Weights of a small transformer language model.
Architecture: LayerNorm before each block, learned and rotary positions, untied embeddings, attention and MLP in parallel.
MLP neurons of a small language model. Each row is named by its layer, matrix (down: output weights) and neuron, and shows model dimensions 0-159. Each number is 128 + 32 x the weight over its row's rms, rounded and kept within 0 to 255. Numbers have three digits each.
After each neuron's rows, "fires before" lists the tokens most often just after its 100 highest values on Wikipedia text that the model never trained on.

L10.down330:109149138102077105107122157096106132125154129142085097097103174133143182055115107117143133091102160147144118107157092164138153175131159120126094171153124105161094112168143140103126155070138078127124120128079103106156114141070080106185139080108118097162158179174151118133127147151162182188185162115194147171133138104125145055134128087130135177079163092192159113103102210152162086146125149143107054114070080110154097134126137150148109117135164212101166096137115081117113136082146092
fires before: ":", ",", " |", ".", "–", "\n"

L4.down164:181121117165108098118143103151124126130058181150122137114100159130105081135104143124120091119056121138142133111110152112110038108148136130098144112116122150118091109139128157158135165091134061127185053130122171123168093095081148141154137153128110133136176090065163149159080095175106160150201162159154144189148093152155097133135080133127155158098193135117132086161123116167179144213068125173095107116138126130154144110146087188151104084129064159115093141097106147137175062103139169
fires before: ".", ")", ":", " |"

L10.down216:183080116108111164139131116060179160097118096098107163112118177130081102172174117172148117126073170132179171109050084141143121136107097152137096174131152196183122112093125132112116160123082091117207188124145125158088072123145135165126176056148124034141142073132106121141115097137106072151143100168139135127099091099106126193098154098080107150118140157111134163149137146119153124153124148078152160145156160126133153121074076116115170162118109090139128133164146130157149105159083187
fires before: "-", " Chinese", " of"

L10.down269:070145105090173163154146088155129170065099138170120100096126136122138151141120088155091128103174135149164075110113113097091119082137132128164096087147131086223119083221067089125134130116167112078102188149055097130143097149098126160140118078155135158144152095121155107134097148185144137100144115080102163137133180107159142159108092126180136093140184136206164146177132133120100099104145133100138151105136108126165172173108169168044111095097095078126114095137107159152148128143134147
fires before: "d", "  ", "|", "ed", " Total", "-"

L8.down7:150117123158142118088146207152131138098157094076159105097126142105117102199180184154179176139144154144080132096158089085126125135132158065159110138149081130148108092173086170194128145186064095149173094155122127115136161121123179099139189158118117108155090159097126143090127138158134091105135096157113134146104101067124117061116103141120101096152152109101151140139125085120100080185105123167180090102143174155106110129163120096218051105166123105113180112152146115100113110078116094
fires before: "-", " |"

L3.down440:123097158110088171097083120119103156140100158097186047152074120101131171116159129055153090118144122133255170112115118132138115130091092154146117092096147141097164167107081127150176132140124152158138106129146100097100137140152152088110173147108114091118159159091136142088110128148160125124104129104112116087153105120134165122119169190144166117124178215122109131120119109143109145094143136096120102129142200139112158054201192108093105203117088127131106112130094152134119110147113086
fires before: "="

L3.down416:127110117124140126188191146072175061104085135111097120129171097090117089135140172172104110156170118175171154133132126186083170197153131146139138152103161140129155061105105162137133114090127159158095146173132106101116137148175145148145167102108064085094101223123124191184115143142130118181072166102125116080133118123107127145135141103128123171104134116139157124175095122072109122103146144120106118118137126147067126072154103155112143144134135089133135152089109029086157120075048148
fires before: ";", ")", "\n", "–", " |", " —"

L3.down352:188126143173156041116144124147135154189172175140235093070094152093130120151111033133096139126099172160080095156154109119095150088158154134141165134147144163120168079132071178112130122141158077107129084093108086111211130130140126137122060081137150112138142205085133119091120117161071150099174130121174160161135130140157135127130145140112071156113163127150167134133131108125095117146130132138156123148128079147160113090093111106123092082134164080092166100143112156115088122079106125
fires before: "-"

L10.down367:151170125115148103161162173124164139114172161101070111179133148094085045154090186143077116181134074160123140103084153100066157152117116111121141135160126170128169151200150178143110170187165101064141101147097154090087102082113101150089119119149089082164099159088121127109126189090110118145127116181175106137120128112132105090113092169062138139131157106121123150167099140088111106106123143173126139168144132121164091149109053189097157096087121126121165173154079121086132078133153127
fires before: ".", "-", "=", "–", ")", ","

L6.down91:132184116131108063114127099146135140162128106170167086129119150200101198159168149088132112126173079180138121168119166093122135096154155223135168117131161133100091091084160139162101099126143139097137055142104097161110093182149147124140148056124119125064069176152087146120113137136081090166139084143089131160188089109098136153111075172170090088112146138121147163106102149124139096093112073084103142195149122132159111098134141078096095108136147104153168128137124133100107167163170172
fires before: "-", "finals"

L9.down295:174141095149164179158081141151090120145167129156053143165131105153113059099135160126089095124125092149010108140121136109153172131115136164183123154127104075141151151120130159099138104119067140134166149132148123080172083074119068156141073091148104081114197122184176114123103134103132155135104163142152090143165100143140068140095156108167078146088125054113174138157172107133153093133106143138123126152159141046093088123171083140130145157090173157103153150114162122132120132167126143
fires before: " |", "\n", ",", "'", "–"

L4.down456:099120121126074130136152105124098103118094182077189040085073094085161178080132147081141114082118154127255134141134104091138115136127120170099121159083140095090122153121112117169128145130067140106173095140126151164123146123156203128086173131134142075118141115159137171116155091173109151144117143138118130130105107154130133087137154140146168112119129147144138144141158063147088107111142169080145064122165189131102152106142176138105070197101127176145084115114133170170130108167082114
fires before: "\n", "\n\n", "="

L10.down175:179142073129081139096124151131161158188150125107101156181074061141165106141141166149071106098081103139123107098128193098136109100086160123118119215140136156078171115159133175136129115141111114084184151171073146171125093135076150120137111165129097107119129151148126138139114143158044181164114110129154136143118175101178107165122173115082111137085166075085142130136183126123207110185149134087079098168166125078132153141163118134134091090105118158144124125121104107098150063116157082
fires before: "–", "-", ":"

L4.down173:145140162181107181155174125147076136134130145096143091137095086055064114111143123085068121105147113136207088149138166059094111115197122088126161132124161182117192124092111080069101171126122138136158114124193134126172097110165135151148178147133109124152104190136114097098132127160137127111132076124116121114129143152099132192097104147104128172118113088174138166165156120114162121145138128126175082112141177074138072169113149132152114090084101127104185123160096132143169062056094102
fires before: "\n", " 0", " —", "-", " 2", " 4"

L4.down354:119141168180126150128157151149101104116148150131128093105116066113041127121138126092068120140152108177212095125193183080078090098173154071144164185138180206149136118097135086128118156119164110163116099141135115171167067101123089145136132142142083122144087127135103127062114134183112151151150051151109141147140125127119125200082129115100110134104095094169090130160148167129175118144144128132167122134127155125145096178095149129117093104058096156111164125154100107121188085072133090
fires before: "\n", "-", " —", " 0", " 2"

L3.down368:122089129097091165077087124139082167157160126061139039157036096129118134105182103097127082103091157122221132131143102111149092150158120145101148131099083142090165162125124084164160186160131114138122144112111147094090105110151126117176170152063155104130172132108127184101139153189121122097131137124129141125110118112148192113105109160092151081102140156108125171163148073144169121171103135146147114146156173151131089043170179083141121177127097133153164138189116100150103151119106090
fires before: ":", " |"

L10.down370:120102126122187133093112109160126139095140117137065192143151126135130140166164155121099144114131092129188163160093117088132133158126090121164112139111138107206148157182133157108151081130178110099126131133099066057161077079035131143165157133182125151136134119099130105092105095161125061190118199089131172081064131108123049159129137145091145183141078146132165130134142116120092176153077110133118164115146100144157169122121119171133151107081095080112107107177101168138166169104157119
fires before: "s", "ed", "es", "ing", "d"

L10.down589:065176133133147120150079171109156112085155105125123164142173204145102115111163148115072059079160138041174060120104130159098186123108073158110120114112174125170157145133119179109111105164155156087092146085141121120107111154181102115151098162129141105104125202153131158110123178138135118151172125125087089123180112110171123060146166132121119134137130065132135164141090159102157120121150158165147101102144075094076232095097112104113133129098111106139119137161138092116141186146162124
fires before: "-", "s", " |", "a"

L10.down541:163105130087188141189193153119166122134133103134177092127110144059127205174110120113078106120125093149190153146122113121118133143097139126137135100099104086150151144079106115124142092081096122123172143158135116127108083095127118137159128092175160122119145101085140067114074147112115166066100113151146147156131151119130141175106141118141095153187214182161179106141143111071160121102123117093136204152120130063158083096123155141119038123118168066106143108144172195101119162121077118
fires before: "t", "s", "d", "n", "nt", " not"

L6.down119:135154114119129159148149131125151149101118144141037240140148135128130147107147133088096093112156114132000133136113123148124136139095130133126119138132124156112121136108167151118128132136162115128116120115114094117145141134125127164122131131140131161167143120120129147133178154119137105124115152128107119101137148135140127118113161163126128158087127105113136140093115147136102129117162148117107142113157127118128138144085095141113114096138129177181124142143086094125132106128120124
fires before: "="

L3.down537:104091154096130136122111149134120162154120165097179024143059132082138157110177148062136114109137144109255155147124073109119096133078106155136102091118118168074106171122074096164142123103133156146138123154116141124082148142168151108121144136104121132107143119091157155106120128145153113108099111139117107066128140119109188114149176175130151141119142200107099152144135085138143168092152114125116141119144201131102184076153187097116092175119117140146098129130110151150131109135100109
fires before: "="

L3.down11:084141165159146138099106081155136106113157134141026180134126140093184180147084137136134122128142136109117131172169110149144172111117073158119140093127139075179088100136110128144132056098155166165157131117129120093068143094091090156112135136143099140165172153139092146121161053124136133117127099102187122125099131144081099153140190185166149153161110117159149117177096072073118099119154153071109159104123074130129173143102098151117100141142204203133089110139059098064142100144150148
fires before: "=", " the", " and"

L6.down628:092105128110135147129151111136080135143111164101156064074074120126100197100151148103166113107135145099225152159169131084103070137152097137113140147107074129129093193158166114178147098129121151165215143151191119153159119151179161118117143090089113147121139158139201173152123099153107159113124192168133138111124064138099146122102097113086139099127134113182103091121190115113089136117108134126149083177119118103109132120081197158149086146048122144124123079110118128107165081118156084
fires before: "\n", "\n\n", ":", "pe"

L9.down532:083113107148161156109165108146131134090152085066096117088106109117113000104125130121155084170096167158089146101165159138090110117107106083154140119186112115134132128142093148136089137150145127122154114135139156106133135090112097130083098084169103150181149160096130079122183133135146121143127132201126049150108098116146127158109182106093148188108130182081130151143109134106149099132155140185125146185185148114145133090121182083180143088145108091194102122197115148104139168126146138
fires before: "19", "–", ")", "-", ".", " and"

L3.down403:119126103138104073100134173140130070107143107081137176148132120095164120093132140104122115205085141120046129119108104087102127098180140162154156147188133127084068176109179152156144109144189117116142069120081045132156125069127096139127122115180091163154140148116087143122135141160215133171165078056171100203104122129149129158165125119121163051111142135137141080093099159088152137089161094168128156168116147123094129113117109107172123134171165147089155156145105131096136145118116159
fires before: "|", "-", ":", ")", "\n"

L8.down505:140190147142207113132100112102172152080147076089124193149159148129117141168110138074123103160170155104185124148059132144091106101069129135092139174178128143131131069139158167125131146147071082144139121132127174134110177112157156120129121133108168098175099109074145120103073193137119196141151106094127095131058169174171125136192119125141119115142082155110080106081157156088161139100116113116149110143075140172120137064134104096066135073182098168125152117153082098121152124131157110
fires before: ".", " in", " by", " to", " and", ","

L10.down202:144131135110126155133134124121098144131164098129067093139108083073169077135152118192160100076155164105138195151132135087170112126104058106106144141045167114180119114162089091104111117120150147137084167166112176127173105117130084181119121151131144156139130097120170076154152142152087151082127111159106081166144144160062140188053144142160108160121178124081140129153156168096099123101113136074116150136117209136129078161119128099166131095087098082123095092173215139146154137116141133
fires before: "|", "l"

L10.down354:164089112081141187116125184093105154092107076170110145112168153111174211139190148162127127162157158099120112084111086100136165096159072093147148120124131137146111114110097169152119133165073083182124076114138061151172192103145089141135121136122153122106122117093076103165130116120185117169110090114165128157147157108168095085149112150113148137136174123123133177123142149187160105121080081168200177075169096108116132102060136174115106114084098077099115128128175126129164143128082091
fires before: " |", "."

L6.down468:103139147117137124105120132159134174137105159120074241095230127107161104126135126102149134110142135118000138156126134127140149119128118145121152127115118138122141136128128120163141110107110139164150128153133134118137126137158160130095127117100136111126147157117132144166149133114129121116128130048137129116106124126132143157129105154117140145113121131178085109133143139147132162110130128093130116097151079118113145107134068068127109105138108187124117130120104113156127088145117192
fires before: "="

L10.down632:151187186057156166154121136134080121089138093123090160115166151054107176076082169130144100121180127100181104099181123162116106148093129117141128147157059100148146145149124142175138165109185112170101151100121148102151142123104135167173093124138099175111162156084149160157124152069221139132105119175187120142154142094110121080059137127130144124081156110194108136124074141137130140088103122154143125186125101141086088141110128112145137170151137084107108119093084071086113088144174091
fires before: "\n", "\n\n", " |", ",", " is"

L4.down15:119102125121130106101154112122117136133106130080147069109154098074128125141155168058094135117131140123174176130094163086148112154077128196169124113213177169097131165185060098179145147107120121151160154130133113125062157079141183107095161141093071106092130176101082144110156117145147097143164157125154134092108096118079138149167103207166127156077129137123132148127152099095139067082162136132104110159123189183115141075168168163091117192142131118110158129110102105135073143143072147
fires before: "="

L10.down514:155093106120106171123138126142091184128099078167052194091067128192143148101110079208146112172136132097127125142126108113175105130151125169181144180120141125124127136104120092116117177148165128083098115154146150083140153104102095124169096173155119094142134086108116173097182086172126122066124121135114113132164154133075124158071131163177150093140122129078111189153076134162098178106184126113128139108104092128130105166137109183109151120096070088198059115140127173104161154115121080
fires before: "s", "ing"

L6.down169:130134144117135117115120130116140175133130130127004243125236114104135084119128147121129123109149135139000140157122154123133116126120125124146137115127108135132129125113122114154132118119121123135140120127125118131106145118154139125116149117116124123108141148140115142149136121135146113119115126094140126093115119120141143149129125129149153137141122156164126124145149110132130146103122117076128134140111083147130147124131067120129124089132125177146128129141117135136113131129119216
fires before: "="

L3.down631:133104117130148128173094115135092159154142125179215074108126140085090086079151123136147124115104063107171111128147108172082123109115182140103170082111109139145149100090111136111115181099155095131099163133063092121168083132076085104146115129156139120157143124079094088127110108134103206184136125102142133096117158152120142137084190119077111161171185197180122133157133137129223148166111138134148087116056123081077162175138066140118148084115129132116121147178166139180131131120117108
fires before: " |", ":", "(", "\n", "\n\n"

L10.down149:159159140177071161078185054136154184171112101118112138130156109168140102153125127144085139144103106101032067130143122122148106122129114180129151170128137122082121113130145112105111096127075129095114073102117112103153081182118115149169130051133090106169105134132081141149138157081142101193131111137172115159148128142125100108143192110138061180115149074132190129160117114136153116144109137112106162154132178139199123131085180073103090191124086162132170142129093151164174067148144119
fires before: "|", "-"

L9.down91:085128096135124134212149138133152159143108064137108146119121106147120217111131163098152150188145174114121108122104169127146121039136091146149145160096174097128125108083105121206159066078148149110114102129148140093112178134126142132170130161093113112144145133080171144137041210105106106140129142168031082087140123146098118132113097110147084092133154186130155141095195155104130181103127109101110114146132174121157143092116155131093150158125141115090109144109107099172123165136170065
fires before: "-"

L10.down497:141168147124111131123094155134084094098186050109107107132116120106138110163131176110141149140155075146145147085150099096126118141119127174136153127148091104122145146108150111143113135136146147090201108114197158083136130098179110147036065115159063176114040200098105070118149123088185154207131101152078178141077124147171123124066172115104138126104142143186144137150137082129153164126100097093132071115103146179081094156146170153121160118123124113155144161155134125130166086126117143
fires before: "–", " to", "|", ")"

L4.down219:169117086066152099149051124093092117111070136138102137152162118134172137152146142105109112125148156138107159137061139108189120209112132115126045174092119109074121111180111133155117152130135133121183068121146112092148184138132085137138105150115238133131151144138129198127195095076176094155118161130111139127140131110128154097168127131194151112157133083072138135107149123070130119113138156169102148145140135104161128118127083134046162134166095089143090117141151084165119155070123091
fires before: "-", ".", " |", ";"

L3.down469:136165157146130153099187181119092057087106113135167108140117111098178084111139140125152121132149107070055095102152108185136119107133044115126080087174149164112186114132108154152181201141092123118076146135156164169146142143120127120124155124092109123172133150125139097130161073168165152115185142132144103153076125187182124098139130138110151145113140134070162123101081187096120182098137151099119116116148187086073151087129196086106135112188114081084141110125099100085076127117127154
fires before: "|"

L10.down388:153140116136091179225155122078086135110151156163135109163090169110127103123086091115099148146132079154099122105127135184144125065147142120150115151127081087125114125134114122105106124158119079103097158139128123108143111073067094116112086089182054040141080088120112132126127154157088148165141144152182124157133136096099118126142152106149141138191145073087143117160151105157081160129206148139146169129079145138176141111156176153200108093077092122139132128157213152155156173102087112
fires before: "=", "ther", "\n", "\n\n"

L4.down372:126098139126104112096153129110130102169120147103193029121087072071126162148157171053098092104164165134246157129134105095157099139106115161135105127136150149102121140122078143153181180107122150155146114144132116131082156103132205099093180143108097070096132170123101132089113126121162110129148119124146143094147117116092173140168134185151129150109134138104139178123142078117121113117189119121118098143154207193128128081185151122114074192110167127122160091114084136100092129133089114
fires before: "="

L10.down220:141110100141146073109084165076138134125180090150097175128163136142129143122105198091135097107131173168204114125119160124080126093153144060129081138126118110192122117199191137162126131105078087192148135134117078133141118112136114138114128125152147116157068198093077154171117164141153066144119088158074128109146147142091146071111128129131103217135137102108127104124130132064161100162178154139118140076139187124149166132113131109157129128095112057107178156120138137054151087122133157
fires before: "|", "-"

L3.down253:104111138117137130076088127148157144129098136080180057153049142083159191058147177097147088180157131111237157162151130133139134164192113160126124061116122169118153149116075123175136134085130155099130127146137171096150145167164150122085128119118136138076130150076086117081176088146133119140112147141112107148091096124106180121149114159158125101121122139131102086123087136077169091109130132122107170113148196170094162098174189130137110171143145123103146083126152125112096122180054118
fires before: " |", "s", "met", "do"

L3.down524:169155146091087126078135109082148139140125127115142116126144145111179178108124098112120119160112097138176133179166119112120122127150155118097095165151181196124171147064097113157086139136166146097145119145148124159152083139146100131093101154159133149067134129136101215094106145122085121138122160114032125098174079136097146124117172095140107178125119154179156146129185075172141115119108155076137123161140074185173147113128170127124090136135132110109104097161039080122055076190116066
fires before: "-"

L6.down606:128079121067099149186114109129114121091152110175194064114092129125105094106108105138135170118098088131187136073153075140088111129081111137169136146098080119135134102161137135096146112111191115136110124087131053131207126090075135127184164147152123114160190118115092120138103132204192147163135191105082083201169120109153165143116128154104111095121133125112125080167178151128162167166136113142118149115143184092094165121149049187155131103141137105128093119123146179121154147146096129
fires before: ",", "\n", ".", " later", " after"

L9.down168:138114132129129102135185129085171105079105111136144122108149102104117107120154114180092142114161102144167184115162157124177124162119152094162127072149131173148142129105152085117119166165101170130101128183102158100179152140101040105183088097105077127085169104060147166109184156118176132147108174122099134167124169138097166155095133082143106077168193139088132137171145144121102130115161130149137194148142095104136143148129119147129147066107100035117155126121105159076145041083085093
fires before: "s", " |", "ation"

L10.down596:130100108135130177125158130112170123118149103097118058147148134101124098156131099161164134172139126139151129165137170113137109164137109103139132130174135126107155153109100117049119185144125102161101160171087155138133147111103066199170066116059092089186080142126109075146171096141194112098174123105158130196133088145163208159110139154217155152121081104105108109116099138135132149112151158105129200119102140133113097152135104119142120100102070047100069120145133151071114065106131124
fires before: "|"

L10.down513:102099159092100100073130132155119187146106152088199057106113080080136136110153133087130097090160135194234140186161127099141082195090112141151180094110104155130130151116096106133162144109102140159160144145132134131099159132209160111082148145100087094108120146141106162123189129154163103113111115091111163090113093113087156165130097178150145107133111151155086134174137073173159140082157090076142115164135170161096165087160171109099109159098112071148128090115111130145097103124087150
fires before: "="

L10.down326:098153165151150133151146166085132167135179098102169065121116141083110134141115095140172150148151090125005143121095101203124123123140143145096034172158072122165098125129125096132149155133117073118115124190160157120160158111192104124146130082142143167174106134129152115108097106173132120117121135167139127139126121167149112081130139150159154151093171105135096075114097111064107089121157113143136112104090128119124143089122241118120110135193108040136192131151109142105153093125134140
fires before: "|"

L3.down62:111124086159135078116131112121129149213181131126149097097140086124152144130134087109105133108126132191183086185191182105171106128163078143095083129183142167148150094165131167107119136113111171136122120116116166231129152181136076077108087105138142139104107182157109159164097137105130096131100058129159136086105128130117135149134162113180120105158113106121132140124144111079115086113199079143108174122108163137093084152149163102069112091124112171084193144122092129046134142119154092
fires before: " |", " =", " (", "=", ";", "-"

L3.down36:127106082171140116110150088092088128135144136127154082185087083106159064123200096100098078159114110077078152121120094173117122118109107122167128084144076152126116163181126139172175075122186132112115102118168074148077127139134088164149154135136083144116171157133121173147121149192132144062133070095127157125137126162092129117155134161168092104066204156089138160149118140184130166152134115134118125137117141107113157105144232120152057137160146128156163106131065150072119102117146114
fires before: "=", " =", "The"

L8.down499:107109112144123173131112116104163120128204128138099087078137163152127097143156104185145133083100145100096198153065112098179103121127094126113128106114141143166181153097104088107160129155131173147143132092190148207163075120149115141156099170064155112123109131115108163064135149111178137117214166131109102091070145044175127080114146146128146115157166131080102147136059166109133089102158128166111178072145152091111127138141122153127166143133109097105108111154169159128119103094052093
fires before: "s"

L3.down430:140107104100096096130135120119099182163118150139148085146078129096156164104164095142102106139144127208223187142106102124156046160126148192139149185066094169089111135135059073164137114087135111105127139134137124139127153126177143081151122103112115119081149066135110188121118142186119106077164135112086104143172112144079149076177099157076094110148146169122107156156118073119151143172133126137150110155104141150183135133096173063140089146113110138172138138121100158151084098179108091
fires before: "-"

L4.down521:102158129168098134141167141116109130114090134090191062097170133141146128131195118132100146107141142186213152069183079163104065168110158112131125139134120149095126172137119122149089140166077078091152083142139103194177097145094135038123125111148087100128130078128147073168120153121077099192160126093096143119191136161134101105046118150128157128096154155159138130135125128124098106138089122132112097113174140106119099139153140139113076146122074085177159116096207130155154129166153147
fires before: "\n", "\n\n", "="

L9.down489:129178127110187160180108147132116198070119108146136096186137096152124116079169187061086175168159125111085099141101128101082133107127098107110143091151114167118162150157154113131116144090109080079092140092132149161195132093104145090135091143120112090161096113142186090059139133160144159134148113244143059108114085137138126159082167120176115096120130128148142096083165150145092146124084123139133133138081147152090178102133161172091167139135120081114163147168091164099120110116166095
fires before: "|", " by", " in", " on"

L10.down552:094139152199144134131147135102113128136148117143170105173120105071149008125101037132081134166160122128061117127164163147128172082122094093129106155148155097116127123140124163096156174115101100110160145155162142117152128141131090139192137127113115103149107123154195113113144111205156146155163141148107132128109198128191148132128127134117128161136122110115103099126144126110110053159158122140110124127084145068125140128136229093101133062154117031137084114192101149123146175127125137
fires before: "|"

L4.down412:130138179195141153137184163151080106037145152106120085126124088101066128092145130086091115115159109139209108110152177113067100095151160096150167217119125185117117108127116101156104157133172129147125089156159147150165073142140097129108171114127075097142079121154085132079109165155118163133144057155078124149134157155081138165077121127093128152115090093156131136153154156157163136112154109148183119114137141110125144185150154117122083119065090191120143115124065105123173105080133113
fires before: "\n", "-", "  ", " —", " J"

L4.down43:095139101158097100158138184052088184195128140132112095174124129078087141148135095148085148111072133124195156114135101125120051155132118135177146178142132157197093133085089124106131075120112154111146157137174146106063102036149122142125113105061147087113143106103104125094123168142137149131130112120109129134111160104171160138212097106117090175108194120119182147072137118113113121149085178096127152114118127145172157106102139106149118120079121142180149152129214118113122155153172147
fires before: "-"

L6.down397:161165107197101103107108141108184113141112079117167109136121123090200144065115110134119130090163132102140092139151129169143125122099113155086130083132144132136207103126128122087159182133111119150104155160187171160176142190110128173151155071112115129116139126140144092090154064183089146115118125126145159160067114118157114155136108118200148063164141096123143145111151146113123167139110182113133081114131131117128160141097179074129117105125051039098211077127093097099118083135180142
fires before: "|"

L9.down469:149155192184176123156148108126116144109106069106137112092107124069151090149164103124096123225159081139140133143158162148107114124154080130127109118178138098092145121161125140158106151138114104135166143107119194123200152125108055143098149119100111077202106151110173141105146148172091173137151098117177139147125181150144127132105151143099166165145073117122125124103183154124109094072103135145117069159117098126136105065079149098078121080184103062067159101111071165168104148093130146
fires before: "|"

L4.down420:111120111158133133118125147104156122155141102092134133164135135136098113127074106162061143155078202162135147204123161073105112058107136119051142119154149134087136132109151136118114197160118094139120150107136121150095112089123142092098123100147180171108116120113046110082098159123111146122147121088152172158115111161144159181155134123068089202128211083130187100111144089109146106165115107094169165130124087136174097118158203130124071149135162139114139171103188164089144156067133092
fires before: "-"

L4.down347:132151142143119171088148118155083168087155140071128126103126175063118076147108064120116078103144099161092128077155119101092051140186151160122122166112176107118175174128079117076099169164138129099055089126130158136184092119148038185195154174143110138141092141128142095164141152128083112090138160095107110100155186156083131133092135153089125177139087077100102178126138143169168077125131129141173112117134155123167117148118110146145115115088127150140192162145124139145168089116161099
fires before: "-", "\n", " —", " 2", " J"

L6.down109:128155163134088134128129112175123151111125157105026238161152123103163143118161100125129114119154138135000133150071098126137131134084139122136115114109120145110109137101161148107142131120123135175134166147124128149141150139133151138132176137129112145106171123134115154102131124077141151082081105077137192130118118114123182114154154127145088141114128155167135175125113109118136128137157117128112125074132111138120110107109087144102087130137104178167125142123113107102086111153123198
fires before: "="

L3.down290:142114173122110193062133122161089114110157086187140130135153069077175189171143119148190122105091120093119161130134142179161111144089105130118107158101162089130146137216156146165115117061165126123086095134115079165112131108164117155077121109141118144141066090083170142105074113188135105114147079124113162123153095133055156133124057166146129078165131121096121159156100160123165101178155114151161185098122137147103138083161157144090129110079131151135131104075132111127192177115096145
fires before: "=", ",", "ed", " =", "ance"

L4.down222:152123136080127124076141123157177103174117105159078180066120111132139158202081104150136098124087139136151095142128149132111197149118075084161109150143125152128122095126167163082155165116062097094165145086138088135174142091141144078150174150163145170135114091080127084112160080128098163128104144150162185147174071126153109150091181159092134107126139100165101145087123119159136119114176073097125192171125121106154088162087156066106079156145090106104172111100110165135145189170076119
fires before: ",", ".", "-", ")", " |", "ña"

L9.down462:151153100126154083209155147139170124117132156084137097129185139104111130128114175124133127151086103128189134129089154155110129075152123123128129120091131160134098101117181111152131103070108108116073152165151076118109123072204122105175150114113118131117057157126098163127090117150161147141161118136139128153150114181118156102085140122070103144138144180164128041104145124087213116110083074104155145163129161165113129143102161081096127104222144122091152102125093088150182072112147207
fires before: ",", "\n", ".", "'", " and", " ("

L6.down100:128126143122136119126111128135123173139119157119064233112210128106130124116138078136139112124151132135000131144130131113121120146116135157131149129112133137117115148125131122119143136121145151146138124149130149128135139129138143140118116144117121106121138114138129139121122137122130127118117148090133113097116117112135143143124095160124124115131120151135118121140117115136149136115134138109133132148129112137122146116127078118133108097118136218139132121103114134143115117142139173
fires before: "="

L6.down313:163081111131123150101151099142129100176181097090103158160088133106092126084049142120172060161108067130124114110140140137133102184139108123134122153121109108152115095107189127167158178123132098133117095139138106103139177121100154131112148095157147165195081136113136090120091091176128172127102172148180099098138089164120097057120094151080148170199097172165099119137127126182174092104088157118064145185123156108160123093093144088197117071173149124187127148120082164148170099120125127
fires before: "-", "|", "."